config.toml
n_layer = 10
n_head = 12
n_kv_head = 12
positions = "rope"
optimizer = "muon_variant"
lr = 0.0158
lr_mult_down = 3.0
warmup_steps = 200
decay_shape = "sqrt"
steps = 6376
MLP neurons of a small language model. Each row is named by its layer, matrix (gate and up: input weights; down: output weights) and neuron, and shows model dimensions 160-415. Each number is 128 + 24 x the weight over its row's rms, rounded and kept within 0 to 255. Numbers have three digits each. A neuron's up and down rows have the sign that makes its largest values positive.
After each neuron's rows, "fires on" lists the tokens most often at its 100 highest values on Wikipedia text that the model never trained on; "fires in" lists the words (lower case) most often at its 100 highest values on Wikipedia text that the model never trained on. A number after a token or word is its count.

L2.gate346:160138134087125078155113129129112071164130164127086116135130100104104103130087130108132162109137134104108120167189124140126137142121141091134144134098097092102152124108126135145139157115153093107094144106127158127166136123128090115096133135169117151112106151149173131147154124112159132126057080134082086142131089140126133155111129173063146155114138155112159120132098126119132150125150120128131119123100141126122136134112107148099123131104138102117130157135137153096111134140100155119146133141106169141149156128121130129105145075073149145118133195114106133110114144127154163072139145087069102141124093105131149106127162171115181121124137147130159158121137135143126106114161138111148113093169101125080113167128098124122122145112131056128102113125142144140137140147127137
L2.up346:170096140081121161114177142116122166148123152108113088145140164155140103124132113157152124112112133104115142145147120163181124108141140106133111141131148146125134101091102084122103121148163121097158150087108127091168098135110049120094131111174132096115102164123117110166115115107120132108135129117110126118131153114164180117123170121127117109113095146127124152124106159115150152135111137156121107130190137127143162130164112101141154118148112155172110147144144150125178092133114122116140149140147107155124138143119129109155129133142149082110106088175090102101129137123095141101136155126132118108148151136098142143156129116124137091139127145145140142095099135139106156147145076112149143116157171154130123133156131162183161147121131120112115130156116155140119119139151122
L2.down346:077167125135104115161107124096114143106111097089128117107134163094145146101145118095118143156142102162122095117128115108163115124114120120166097132078089146149152160148135068134155116089125155145121158120142128119136102081144125157221143125152171073164121148139112113137125107135121095098126162129170182107127103112119126130086138148174130113127141107126153163159087148123088128103116091165130113149116128126104090112136147150124129163134118161154142082127126086157118145130126124097128133115106118158126118105151124158148135124154080112182120141145119149139098120091137107126119142162113134140169106138154151107154136168155131090127120144148135148133120128154148111113110088120109121136130132079110118079130121210138148110179108129101154143101150151131132160157149086
fires on: " year" 23, " where" 15, " time" 10, " day" 4, "ets" 4
fires in: "year" 23, "where" 15, "time" 10, "day" 4, "meets" 4

L3.gate1339:145113115124138155102091128152151141123143112142161150100158111155115131131135124131129158144151102139145082124143142076129115178106122119129126104089111134136127165155141162113134107129070099134136094109173149196119172168133108109140157070141177125124133134106134100125173112133136104091106146133098140130142144125162126140110142108151149111154114114124154070128115168144156149119140100101122143102142162114099120113156116114124102123131103063131129158129119150165128114084156181169146146112148135071135107130148112099143106107127106114138149134091192129158139148159118124138118142136138151156122125142164110089119124159152123121151162153168121151151147114134152117134166145163143090152133114159113120118122130111107137105140180181108086158135144133155151162164150109
L3.up1339:155128144111101153104163093139107098158142150104142110109160137134111115099108156085135129155130169152177149137105141162127154139082142138112107112131119154175148129131151131135162146123147112110126100144117127110077160182182184089131118152144138174162136133153144144103146094121160108139186119167108115134154123154143156129145173156158178123148132107159148111109143141157111107121160139146147095115119138104159148135131128144124134105164113117107148162132109150111093136113162155103177134171128154115079126142176125137116101120105137139162092117102090155107102118137119141114114140088141133145115137137137145145134145121139141117083144101133096098183130133087142125141140085164160124124085135143124125104172170134142085143116095132107133156141136046108140100147126122
L3.down1339:131116134111061150181127122073147148157131107162136137105133114116114138149086107110117118162133151129125062141118118105110128157166169166116107118125115102095116133107107107135151123135108133110151120127104191117153161113128133118136134085126117087176126125117146113101184140144084158117126117086115175118123136083123119137149126110095150113091127124084143100150083141109133160123081156127105130112140159113117126125132114098115103140133102122076116127092176137141102106153158132109104125108136094119127107113121115145179137138141097096095097138186120138156110155111145128165139138128117115081119121194087112147119132121128130084129169153137114191122173103128151137134109167111133138158154084132115114150125144145120073112159139114129128154132120174119119138190156103
fires on: " by" 50, " to" 29, " of" 6, " from" 5
fires in: "by" 50, "to" 29, "of" 6, "from" 5

L7.gate458:143151145135150129068115131107131127117106157129111178138142095098120120117093159121162149174121118137121132099111173143136155158118145135115127147139141105142104126112127126087154116136101113133118125113102129077159140120155088143147132114109134108096142097139144168131137160127122119131153181092127110122149145100098133140104123149142174090128137130130116150122128122099097077162089103089132126127090109087115117117142128097106107114136136135131150170133145139134093126108132142114137131119098133134141123104110098107132105138146103138142117142118155126151134122150149129113113134165144142127111130129115144038132082127147123122126077089127104108126102103089085125083180142133115061102117185148106132097131124135147108128171127119116119125112121117140131137071128145
L7.up458:100117089110107109159130099167116131127108108118128115138152138068092169108118106078103136152118119096173116146093119108149149081120178138148136114132120150143150143126090099209122115096169100073154150170122075151123094130141122122185137155128098116145154097149136140153149129134126175127104118109115123131119130119150096101094094125167128128088110124132094092166120106100135106115118170181179093106105124118112098133143117151123136127085159116136085086149124123158095122100072144161093110086124047173115133155162133131099123147120153115192118124135133125126085150107080134139134112113132110114104132131148120120130153090135194112150123103096135174165160165116142159129135128156146096118174135141131089130148112124127164157090135109129165139106102164136138121079156139
L7.down458:102146081173129175159118131139147102172102130115131136117121119091173157113119157146117090083090144103131142158107100095115122116121111153118093065131120142098173146105128114154133166140126100156138176111123130105127116186156169134121139095137120168130128078120116149156108105187125118123084139163156163147144090162181109105134139123122126123158107134147122187132094160095102130129142136135177142124145135140148124128145129144176111121086121100180114165107143136118079077111113113103140106106128143146117126132118100132130111129147107140145147144138131106134136121160139155086103122148110147123140115121127103166141126115120128120150127127112105159112094107106126161128144113142147100112078132143126143102109159123105170144122156090137121140166136133105100143164140145
fires on: " first" 29, " First" 14, " second" 10, " Third" 6, " third" 6, " last" 4
fires in: "first" 47, "second" 17, "third" 12, "last" 5

L3.gate1079:168109140189080082112143075127144113135101144118085092123094103133111164136116112144148090159127201139135135110126112116128148075149135095157121133108116152068132160105145121151132159099091189127135133133110156172166129116143116097128099124156080099154129126112110135087087124128100111133156096153152095120099117119121132161151124140139106176112148086176156166127090134103159166182117144134129099111151138129143135096139131144092135165113129127166146144106087148162166094148116111123171109079134097120133114108158105140110140119119125168114150162111141067127116142203109118145130126171109114121131149113128122102126108126164116102139147142098123165121114083136090147169101167125128100156115124123140144098122107155133099120132084092104092125106143122150132115128143114
L3.up1079:118143161128114137149079128091174120148108127103136102100125093086115099148172135082135126103144157172136116095095163092148140138114126161169087137144167129104158121133155136139093140116153111132091108117096108140141064093110134142084140101106138150119125125142111144122114146075145117157077108128122129126099136155111083120117175099160115108114114111109174093072147114140127125143132127167137168112133114120132103118130114130117116120125189127136115097098139127117110144141118141130119147169183104076160111094132136128097115101116139094107136122135152130114159080133169154134104115099133098129086128149138120131133145123128100149145111089135131124131144147109107124120119131107140114155171128119084138132106092140099154125152128161120122099087114119117110116130107111
L3.down1079:111171133136136095105080153153095132119123159181151119177113129118134128106157138114156094134105133142151150146105154123093113141130124153093129150140137127131137123123125109078140157114125091097110161118117136135083097097144105117148114115125119124152130142137145123139132142159108121158169093136136146133127157128143133116122090125115185110191085139159119117140128075112130083123088167136189146126076134101128167119129137113140129092127103124127099145131170166176107136125146087104112142177109112130146132113142126078136096101119130105135111128088131163141148134194111132110173111142148122088137151174148136212146134134128122110115097122149129143148117087128121098141070147107143139129090121137129117112126116125150159175117132119144157118125123105153131133056107144
fires on: " early" 23, " later" 21, " before" 11, " late" 9, " Later" 7, " latter" 6
fires in: "later" 31, "early" 30, "before" 11, "late" 9, "latter" 6

L3.gate627:150125104102075103122134121120159115160096123086112163121077137099120082141103153111114139139141075121152134103099133089109120138142157135104116111126104190108114096124170132108106136105124137077124133124122095130115154135090134135135149153080145151134160143117102121127128088136169092131114163084131083123102119165127103153080071116165135145108112138139162133102128138114129108126097130091138106167132098086166151098107147136114129132103125125143107132100121127124177112143144137133143183140099167118128088121131173137164127123099111120088130110123130142148157153095108112083152134106128140118118136096138146137163152123169133102065120180139110117151137135132099114166131135115125111134117131140148154116109127100122104088151120153152139168068102139115172124143091097
L3.up627:106124145075155116135137153178107172116107120157149092136121108170126182133113135165118136114129191117156129138146124165131135131101104120188117129150136164150118176132097094122114143160125124111118169154136134104099106179166109123156156144104092129157121127119135094127108115129158123148161097129156144124131174151154117148163140117174120146168092140097131133128147111121163120134113187124177165145138115099079106108153082140138166120141120134075092094167059148166101096138137132093080103148087103128102145164174099123156134111107128150107115076128089098141140147137104117140131106142150134128156159143115150110123104146127113135139117190155159143136137135081104116083151123115149139120161118139134124136095148104142152115171138112143145101113142109141109141142095134
L3.down627:121100107106098134140107081110149127149133102098108140113082099104147110145120165130105087143123117125149056098135145105125117150141096153123094111119119125129082108101131119121146133101098135132117162147184152172136131136136169135146106171121120134137203120126090148132125103145129119130091146155109194063135133125112147127181131165093091171119156063136133132150147141129098120158099118134113137151138094128121157162124086160133100117160112132113097084069112142125135089082144095133140115110141115128125138097117144139141091148165116117163163109128165143152131177135154041141139161127121154139106129184085154140159121131146157133116138156128145129155106157109127134158141142177111126101115149138109061127146104101073083106147127106171138130128110126099158131135129123
fires on: "0" 87, " time" 5
fires in: "0" 87, "time" 5

L2.gate140:105093167167116083073135107120090154129139103110125101153121101142165121133100095103123137111128125123115083122100143130121096135138106157182126093131149138105189108141122146123121172119136093119142142139132144092082092113135122174161151095124120102162104099169141142130110101123105138096126079099141107139159133093110143094175161128152157136141156132129121182167175121118124105114083182087095123143112136145152164138127102130150104100123135132096126098137109128153143125109143126126092091108109130137124137144127110104096118163109152124133148116120137137088101175170147145116122107104072103155137105153119122135094129156169135125077094128126126092142169126117118121072109130128141109143110121185149123114133141157126113143151139127085137107116138133105161175142115095
L2.up140:137118096144073169127113110102133138152127132113121089146107162138112148102158132130145129126123149157104147136125146144144153134163143115158146114157114119143091166122124131100137151147155144165085100117079136111102098106123098143130137136131084165147141141134174135146102057095129098113142096105104109128154100170141093129084147129155110149111117173110086107114102155095170141161161103083144142119137117089123103095129143138123157142092126122069136115146142156119144121096124149077151106067109122131113154127137132092103141100145109084151109128118195202124143141160135153075141125112129134131111165160137110108070114151101128155145134162127136082085123117150151108136155104127128144123141164156159161103135070167133162157165119128115049123150158165177122135129150185
L2.down140:140103158130143124080110152132083120128136087142124124157121142129103111106151116139131092119119140105124122126119168144156105096076121103127094121123164121110155131106093141093145148106122155132185129142108097117114113118117131104152166133112100136135101124123160103101145112179167126111137126135162140117098171141100112139130083126139149113169113108106118144122152108134149065142096127100191152097113153115131143116153140114092109107124091115114174140128127135121120134144137122166185078124122140130124170134180099106176102086104106100099122110154117140122111098173147149124130091080159093094124145096103116115126129113151113095112181107126157134128124080124104110163105148168125082144148126104108139130149138107127133144152175151103126134103133092149136161128123112
fires on: " early" 23, " late" 15, " mid" 6, " once" 4, " final" 4
fires in: "early" 30, "late" 15, "mid" 6, "once" 4, "final" 4

L3.gate1450:104135158153104129146128157150159117147138112099095113157151143087135108120156117126112189121116133087165140125130123125137131162126152102153159121146101116117118131143139112147129102144140085095140114125108135140148127163091129136130094099141080100124102107109099108165113158142132138125111127118135117129129081113135169087133110124080085152115146143136102075098095121121161081093131133125121103155116131118103146098159168161122115109206133110113136107165114144122161122138191153126149169112105156133155131096109141142110138127163143114124163115100113133134160134140126168134109102184130139167158090135136123099103153112128148182176191129111102145161176103155101144119140099146158138103105145131110131100125128138167137108167154115132134122136147170149157150121155152
L3.up1450:110120157129127124165139163175127145159111153149124163137132124126114090153178118143148107115126152115123121080085154164127148153150119115080121093147128149121137077132149132112129123145142134103133115130115172133134139143116091132100123127127115138165152125094118103186137130130107140115131105172122122149141115122115135120104153151111124141152173107090104119135141114115079138114140166133097152091160084151110124150180135159143181146135127091107134108165103110143113156096114119101131139146163144150171083152141135117113101135161119187151092132144097131117117087139155136171140124139115161117157081156119154107126086120131141138122117107135070176114150146152131136130139104147157087153148152138132129112167115162164089101125124129117155151133125125098089125096151082
L3.down1450:111102130131106119170142122092152162109139108135142138133123131195167114083120109134121115133155119123125118151108131169131120160153143106074084138148127142150082147132105084154110103119135117089152113130141096132191116172083119152131168091140098113134121068146086172145113108138168151104087114143119093141124138129138136088135195165161193137107157157139139170125123145129083125144094118088116120091130137166151101116103136137116136130152108128109102096147135124158115112090116124114095129129137186114164175148143107163155195142164098118128098149156105182125138138152132178171141167099187122130141182149151150132134140176112126182164127108101147146110167101119150160149104128123145110124069160101134131156125123120128126121169118126148142106164186130135129097143142107
fires on: " of" 41, " to" 16, " after" 6, " by" 5
fires in: "of" 41, "to" 16, "after" 7, "by" 5, "upon" 4

L2.gate556:098116117105097141130151158098120150120103163168135115108135145129102126130115125112148113138142176144115132102123067103120171131123084144087128118163153118114114073082088088105150133076132145145124115108123082101145140106083151137129139130155137151101145137099184124169155070095088122165092162151113123137134138163155170119145119174132143146109166108136081055127099130174100128168134131147123136137136139127116170132174140137110101144159078143144133137123147136105122102096095172137117138102166165099112117120146146111130106169153149065092155122100091070078155180183134148160110114123157116140102138185159098103162114114124099145153122153119140136147116111096130163118111121113132163146129101116126085151097127163135122122109147127139107203118152113127129120117139142
L2.up556:155125145138111140100139152119110139101168137144150106092129154096133108121120148143111100097158076146141144103172061146109162137097134114088132126149144125099120095125093063124128105101142112109130136137136091137155166088090134104098112132152171156136130179115177100149122145123132135138078132190117114136090139142120129152120141162133137115141109108110098052088130112142165098154160144142099135151177097104099151139136131130066104135068081100081137126135107157159111103181143103090114115081151161094123095128126176109118164142160106155131147139170121117132158136090123136143126103122153133124133116188137138143145135098135166101101124140149140117150131113181129126122123107120166104123154166130130102126142103157097190154125145110174161175129137157136157103088116125
L2.down556:065127101098130121133109129179149131108143102111095141112172129143118180160161154131138132092108102111110101161151113111165139145133132139128119101120111142128123170099149132173110131148101107128146151146129124113080133139126133129130115090157102093159115128124124145145152140132100178141105151133120099141124087139148078126120110146178133132127137114104134084131135126079085122100071081125131119121116116161078118104132113074157130140107157100129120118131155148132105155053104124078113109094125128101124129100111107158104101124150115117128124141139141144169151089109124160170153113161144105129156082086066111137135127120165112104156143138131114142110106129115127153103082128133163114097082162124105117095159154130101150119140155150167130094138091108144146177133168111
fires on: " first" 15, " First" 12, " only" 11, " last" 10, " Re" 8
fires in: "first" 29, "last" 18, "second" 13, "only" 11, "final" 10, "third" 6

L7.gate946:148135093138166128128113125094156133122091097105135141136142101091104127162123117130094142141102071150094129111114132111153130101101134076188145143078133116161151115140136109059111080127101138115104124132141176120166145141123114110125125134124163096179115122101121165165158108197154133171159123101116185124148132185114133151108149090132181158137093131114164065115131158113113146148111142126142123099112148156151096113089150131128085124120110105149143126108143077140083111151099103137142135119146148143136122104139129131137142149142126110136169092145126140145123115092120094154113124141110071125113149089133113115161105120138123103118174105137138110158133166112156135135120176105137151119110173147130088106104104131131142117101125117086108105063130149139153085109150138
L7.up946:112097160092097146138133127127121116118102133127135134137122085115115143152149122095157160146136125140124118119151119147108121095166122139124142141094118138133094106129141115135165128119122156093166114114168113150133140173121112105103159085138148163153097127104116124112149153080170176113167133125139081124133131146135150105109133128127139138132133154141139094149108147174154068130110117123157114137088080123108094156153132138107125152137159116125150144086098143129131147132158110158139106139114161109150126139153130089125102126124123105138123132129138142133150099115172095090150121136161107108110134154182136117148176119129105115109176107155131119160137131132123149108093151160132134078102117116110108095150160145098140116112095149130131081088108122181088119127175128
L7.down946:129163126146100167143119118124129180136117161127126082148167097100109121177122083149090124143114134127090139134096095131156126111123131118120132128100106102137115103143141087169163141144128136131088121114115116123104131108089129112116153174156163114088140165125149117137150171121124080119164130104145153132148122128164120127154114117130157111140068126133135095133103116116119148170148134160120167081140131156110138147148112120121098140139146114084147128150121122147128122113078102152190161110140134146148125087096169113148101123140102116128104090157133093119123123118116140130121154109140153170093110110117104102132113139139110170116124118156161115148186134115144140159139120140121154103121160163127111113124114135103152145129115127112121131092100148164100108085100114
fires on: " The" 73, "The" 17, " the" 7
fires in: "the" 93

L3.gate116:128145166122103136123150142138119097143083156144119118084140145153098101146143098142080153160142150133130146137136099127138144131094163111124169113109135115159149154123103160110132083141103133112084126095155124123096142148128084155139121123098098129124156126112152153120112129171117127082131127156115111126171152098130159132159129164145114080101114125101132140161119152155135110070103110055097134143161141080130135130186138142117128132146085149142139128154132111147104107158103154134144180126202181146100148111085108115113113120138128140127115112132124104160138131150092081145093132155105106110118109165105136103153121128148112119137092158149121138111131120169119086141177181114107126129163158125081110123102120117104134121096144132106086152136200133117147149121119124
L3.up116:105132105128111164107138145189136098128109136115109126136172145116107136132163122120093142121122148151176126129131125091154102108141140148117138117117166126157158146159151125127136138128130117104118108119125117114132139145109122151106082108130122136128136063133071122099131165127115123172131164133125173115125116156092139115163183099118114111123129129145147107113167171129108125122123174088100126139161125070108169142118126144101099148164063128129137136138087090107091090142116150101138104121174129136122118130152105129133145160133123148078138122131147106112121092151084151127112170117117149107105112136177191138167117099159167061084111116106121106106161100098105102155118160128103135107131112145131119115102137153098149102134135118124151154143136094120154112177155154
L3.down116:127116128111110119129126157140082133131142122146164098118166119183109124140137123149128131113083145147123146113111158144153122115104157171093157178102111136130109142114138138158132105110137152148179111130126109118152127121123145106077148118150101115137176168122132152159135118109117175136151113141121122159120120054145179144092147134128106139138117081110113150152086137089111154111120099107142113128110140129131138138169114086137173136103125105094160095101128140144135124091171077154125153155119102146148118092102070137179105131166170141139137146073110124109142121102140120134130120114160101070179109080155133114124143189129137158106158121146122167100134086156105077113126107131136091184145119140108147165118114155145107177173143135121148101137092111155113096141103138
fires on: " of" 71, " to" 9, " addition" 6
fires in: "of" 71, "to" 9, "addition" 6, "from" 4

L2.gate1191:138128126176083152119132154126139144141096172129161146130110131141105127086155117111138136092125161131111126121143129127134133123107143095097135143145123174115118105126144128101166147154121142131133101148122180122097141114128166160146103123160114122127128133125136155136078167143157139114114120081113102136130163131136142104183159133138117116132122136147122156129123144197123114130131156105108179196113121167127108156209156143094118129160113066173135124175138129114123132136107136118116138144147118145118099153109106151133135143168148117117119150159114092117142116109144121130126116101115125131113162129117145112077104132133129144116158118125118117174113096163103121114080148138105116128102151148134126134125137096138111143102108121115140105110185140106151092168166151
L2.up1191:129112118139123103150143138113179144156122172129164140124114144142147156101173096170171129108126143168095145154155151126120142112119170131103117124148136125146129107120091150101114160128132145138120074110133152125077141116132183132130112111153112110132132116110137090149099164108151115140116189131157105146148149143099125092151173135154114112111136162139134117143118151137120111104151133123145140158122138191137111142178124124094143071137161069146112122147088120102102150122120135124133128115121099139128097099101132138114111127119170107103131147152095120126126078134151134127123128095127142122130125114083106126132097134137147155130146135137121151122111124169107133127098137127121115146134111121141152112163103122158101142095148090089143118154155137161157106128180150
L2.down1191:078124138099124158150087148146117083090136115136145102131123139160101146118081127147117134126128122137133093124154114108120105130150098095118127095081162127104137111114130119105127099141132157097119129106130128134158155107133098138125128157142137130099123172135081095152124127158132129105140123070154122137141136142149152139104117156142137137096143135086155117138128143122118138124122139158114153113144149133167146139102116139117130119099176130114152152114133102143095144090124143123126110168112151114104139107138158133127123135134097140165157162135142132124168132123136091108157131154165111127143148162103145130164098114130110097144149166137149105120093124113123129113190122124144118082150108083104114092120135174166189126150141160135113105179149146129122132123131109
fires on: " The" 83, " the" 14
fires in: "the" 100

L3.gate39:133086170135114123138117137087125126144119141151097112126113167157126154125167135151150147117132099127138199162115098109120123124118141097155101136118094163127131141167122127069121129077162107161132094131119165118144111124107129142144146123126125116157093139114139138122134100170141129124143117097106078150158139086102142131074126099108162126142135107139141128104176097135110164128137071166116117083122132091084117104085094087100146144095070144083098127147112149081142151126100126145098135141123086153119187116163134112136111119130134100109120128129126129126116123144131112090129129149104102154099106101133137115130184116142152159172125096131100097109175165139128139148143100120076148125094137106154110118124144147156119095118138081158102117148158116125178129135125139
L3.up39:133119103120106127106151112160115146117121119114139138146112053115126122130097117140134135122151116153113127136148091153123084156146126086119123148147154130134064088160136128144136139142147138110115137127125098106131157114105128142113191127121133104171104119128079107111170100130125168150081173100115138157099096158107100141129140094159122140134104081086119143153153109131155126154122148122116109123112126115140079143121107152126127147136139117070093100114115134113138115132117079103114112146155118112139131129114139127176092143142158156117100106160150151112128125117126108107130186112152111146162166143161109130113115126161111108146169147100125132125129126114116141131207093037131149134131150119092179146127110136060088154109111124149101140121103108099125148144132056
L3.down39:120112134144132086135122146112146145133165107163126141124184114170128110097128115135176149164125115145119138154116153146103138112124150164117145083095104105121151171118140129150078137090128161122095103107151135170179123168135150113147121113118129167164125129119116078155113114110160121113108129133125131096179163153160136145141130130129127125154102134124110120104088113103145136153100105151133161137127161162113100157151153077133100137124104084114148142108119139111087159107159137120142144163139156107133126109150135108131108102095132096134152132135121130132102128133128116147127142132138143120093143114094113153077100125153166155122082112087122147168152168110130113122058132129120137136144103138120102132103139093162152081120167106117159120141127181118143160143138140
fires on: " of" 45, " for" 25, " throughout" 6, " across" 4
fires in: "of" 44, "for" 27, "throughout" 7, "across" 4

L3.gate30:092141114136123135132171120140142167126128130102130134135131158149086156149155137139164139137143100136141159126165110116132100144129115105123141104142135069081089130115085114132124101096162135081101141119137148121113095108120175102096137147139143113186136105118110134133117146121108119096101134126129157158112137164132113133148112102092137131130136099110110122081130172094096113072117098136118117145117083162085092172114082151136123135142119116120115101109126137125120127121140144092113141117131120141183108114156163111112152132183149158133117128137060119143120109122094097118164128128128126195162123131142139117118150074193135151145093129105125082142158184125156169106163113136128140124132117108133133124152134143109139104129139109093123109101152114129172120162109114
L3.up30:125131155105124124124104133141098104140118137168157081150147151150139122124104162083129084130176101137131134136112107122158111131141143121143130147125167109093111130137127137130129097121127122133175123159116142071125119080097115110137174119129122138136116072140114128159185136095097095107148130126186124148109077134116112144111118129105131136131142143121161103091190092118092098155157151156129075132167113164116089123160145194146159147154111133128143084103122125137116123121091111135147120141087145131119152157127129133134139164120163146121153135129135141113126159113161170089135116135135106123130107137137121106158142179158142180059156107124120088121157103121130150127164138123124088104139085115176151125149159204093100128115132139123155130100134121110096130111101142
L3.down30:148109139140108133124124108144129111142138128109118141106113029125163136112146100175107172143084127123142106079114144144085133116103104139119102118146117132180145125094158114127113162128103117141057153124152148166144134166117094151124104153066132114102120162134156096106111114152159149099120119131064146120133157121098135105126137158155149152151113100093099109125063112136186141135095127130127172104115171114150135130135136098139103143111154098146110152089129111127129166122165116127143129129200154141147117105102142149155136106144139077117100134105155121138104091143121081152122087116137158104106134113101130122134117118100113067137098137139138153133105136087147099118129090138121131124138119121101083095075104072176125093143155100154131113145130137166153125152171151
fires on: " of" 16, " for" 16, " name" 11, " named" 7, " renamed" 5, " with" 5
fires in: "of" 16, "for" 15, "name" 11, "named" 7, "renamed" 5, "with" 5

L3.gate439:116146126106089140139127144123113096138151132102125119114143178088091141139122132120124120132147179131069143087109127110145125148129136135142129144125112105103138130093174122133101143114087150137100100194121129145132106079136112132142100106135135130117125133151132106111121137128134093159100146112142146097182079107113168105112147144084141149165127135125142151096091115134049109099143098113133120162144148138147103126093069121132144133130130109114144138149131112099122167132118105097112153110077165146172112075141151133115134113134117113135095111139121143156086145155135129124112162124130134096125162118117123109103142142111146085147136141119122107114142143143137117169130117120140127135170128098075127169107129156119145164131158125104156123092120129133114133128103117
L3.up439:070096138102098127127146070109173136208135094115149133121118109124156169118147115122141166099120138162191114116160143129092132107146088153143117164115124151132121120140139135126089111128125138138134106126148159099126133159130139139128128123097123134114159134092200114107129135134124082082123132100139091110177111131129124130134146133148133144097131154097121111137090116170140108156102116159118157148171135180193118129175111160124118159137159144118116092136140132174101170184175107104117167128132162090131116097173087112093091169100117081126120102077132128134125101136112128125129111120117102107141126151119104125164144103098134113158144128072128101165124135130138122133099126129120142148151145117145103124102092123135104149136108092147160142110122109141152110114152123
L3.down439:155129092145172146124130148171104130091150130159085147124182143130122098108089125112098127155154145102079171123119117137124117111125128136133111116076091103132119136103097149145167161126120153108104143115143098158095116119138113103105139088112132128125084137151104150143117095120118161155143099160135124117121151151145131126154122113112127096183127128117097166099156178107100164170135127108130134110142123107123109135092153119170126105102093129147159132142097098116103099119101137173170098118132144157123170120114132181144138160180116157154153144166114130079130159140121144129151135159148118151133101130144147107089144178158108102099131133171145139099125114118135145081156144143140108107131108105109112130093156120126199107128125149107120080146127147146128162137115133
fires on: " the" 100
fires in: "the" 100

L3.gate1517:117151146119133138144081101136147108159142135140169119108106138182107142130162173120152100124125110160122126133169134123081110093136222103147094167147097133159099141105105138130164162147157115131153136116130126115113142119129159167131149103080099102125104141110145173146104164088128158149126147143142080128117148130117134128137144164136144111119123141085102080167128113161123141109117106132116125123126157187108167117138107131150100139145159118144148135151113157083124123135136096096109139157107103098138144162104139091111130157157151123150125155147160150125106086111130156127125167146116139069103172129070103130114150139129127088123138101132145106136133131134113103127078084109124157124130121093150117133105109110089178127127148142155159133089121108147113128122149117
L3.up1517:104161128172129121131117132082129125121091122116132166143148140143104088132155134079187121149124140167093098114143129189102114133113138137136150139098080108142145138143091135165156114107130125118142095117120129107161115156140176165148146138081111120129135119105118157121136166136135144138121126192114153087102137152097118099143115130120147139136102142096124114126137134138151175158131105129142156119129150207116132154149124143117162081184123102159129096133111117129106137126140132129129115122113124135151121140172109144181105106124147122145151110130153107129104092163096124133089135157051133104138145138091128119118125140115157094128112186130130111166121110110087100113095094119100144123077145130139139129125093131137121094104158095117151141119147111101142110161141114
L3.down1517:140124127091148147118139156156152167124138165131141113153135110098135171142111094171099123124157155128127170125085127092154125136135090129170122125000139116086149105121128120079089137117108146107102129137132130141068117106153112120095115136168180136114111128146123122134148107139143109149118149131103152141124140121116103155089090106088099111166130119117135122109155141082143130140143149143153125090127128133148146112098119091160107147123110159092105142064109096123112129139130120159124140136095119156122077137127159145129125131135126147111118135136138092127104134099131087149158134095175097134109134171138150149140147146144089154117142140099130109103123124130134114126149165137166135156094117139081109152134145130108170145143110157128105103122129146160124143069128134
fires on: " the" 97
fires in: "the" 100

L3.gate1168:124134069091139125078110134105183119144116088106127139101165159139127122149081090106140108076133142124131084123177129139164133122096125144162135114124125167112135109150121139158110075131117107134161145079138112103127103130134159121079159105155137140111155098092125134114129136167105151161066117133121171139104172154116144081125137112146114105124151176146126150154159161184153121136129125168089127133117129113125125099115154137121128122170177121147113133089158106139148104129109140177141162144166173134135198151114156095111108114114164126132139132159134151149144140164075076142110096104149142131138141140123110086114109156139111154137122141126148171134102059121118112114146170155095093129081142136142148142131087133137125143130113143117091163133132129095104119100087111
L3.up1168:148104116129144144113178107149164139157111127144132161149099119095128148141090104137125130127173148148104149104113143154128146139127111124102130110097136110058164107166147145102104126134139124121144115103103107151099116151154126104122119135150128149147125114081161133140102121120153163118107091119129137139117084140097124058123117145159147113155169146139071071086159107131142136164131094146130119120114109095116143150145153107145161133141145143164128117064138157152141119117122145143128187128150132119121186148139176101087130101124133134097125132172137138143134137136138111128171126135171085171084119137115119127108173141140131127122142147117092136115110134140138155161104127120136139114124118101135137144178123135113131168154158131134122128101077158126109151135093130
L3.down1168:146096090127103123141126118175156144119103080141121195148148112147133124121129096094177150094138089122139121091097117143154167127124122125137104132177125150115113125117081157113151163137133109084144126138135132149154140103161121114149183106102135108121163141123166115146141132140119127138096121109097095082134127098106128122135108111120167150128119193138128133109146123118111100137129117133090158128137167128133154134125162075093130107137145139176116134093134165167139136147098133100132150120193146165100140117185127092141141125102119143157122112135111164093125156141107104135152177171132077122124159171145112172137118160121126102113118164153143137138129116116112150117102176138137169134106172122139146165197108100134116142131121143120127130102121141094151102113145139
fires on: " by" 39, " of" 26, " By" 8, " early" 5, " Pld" 4
fires in: "by" 50, "of" 26, "early" 5, "pld" 4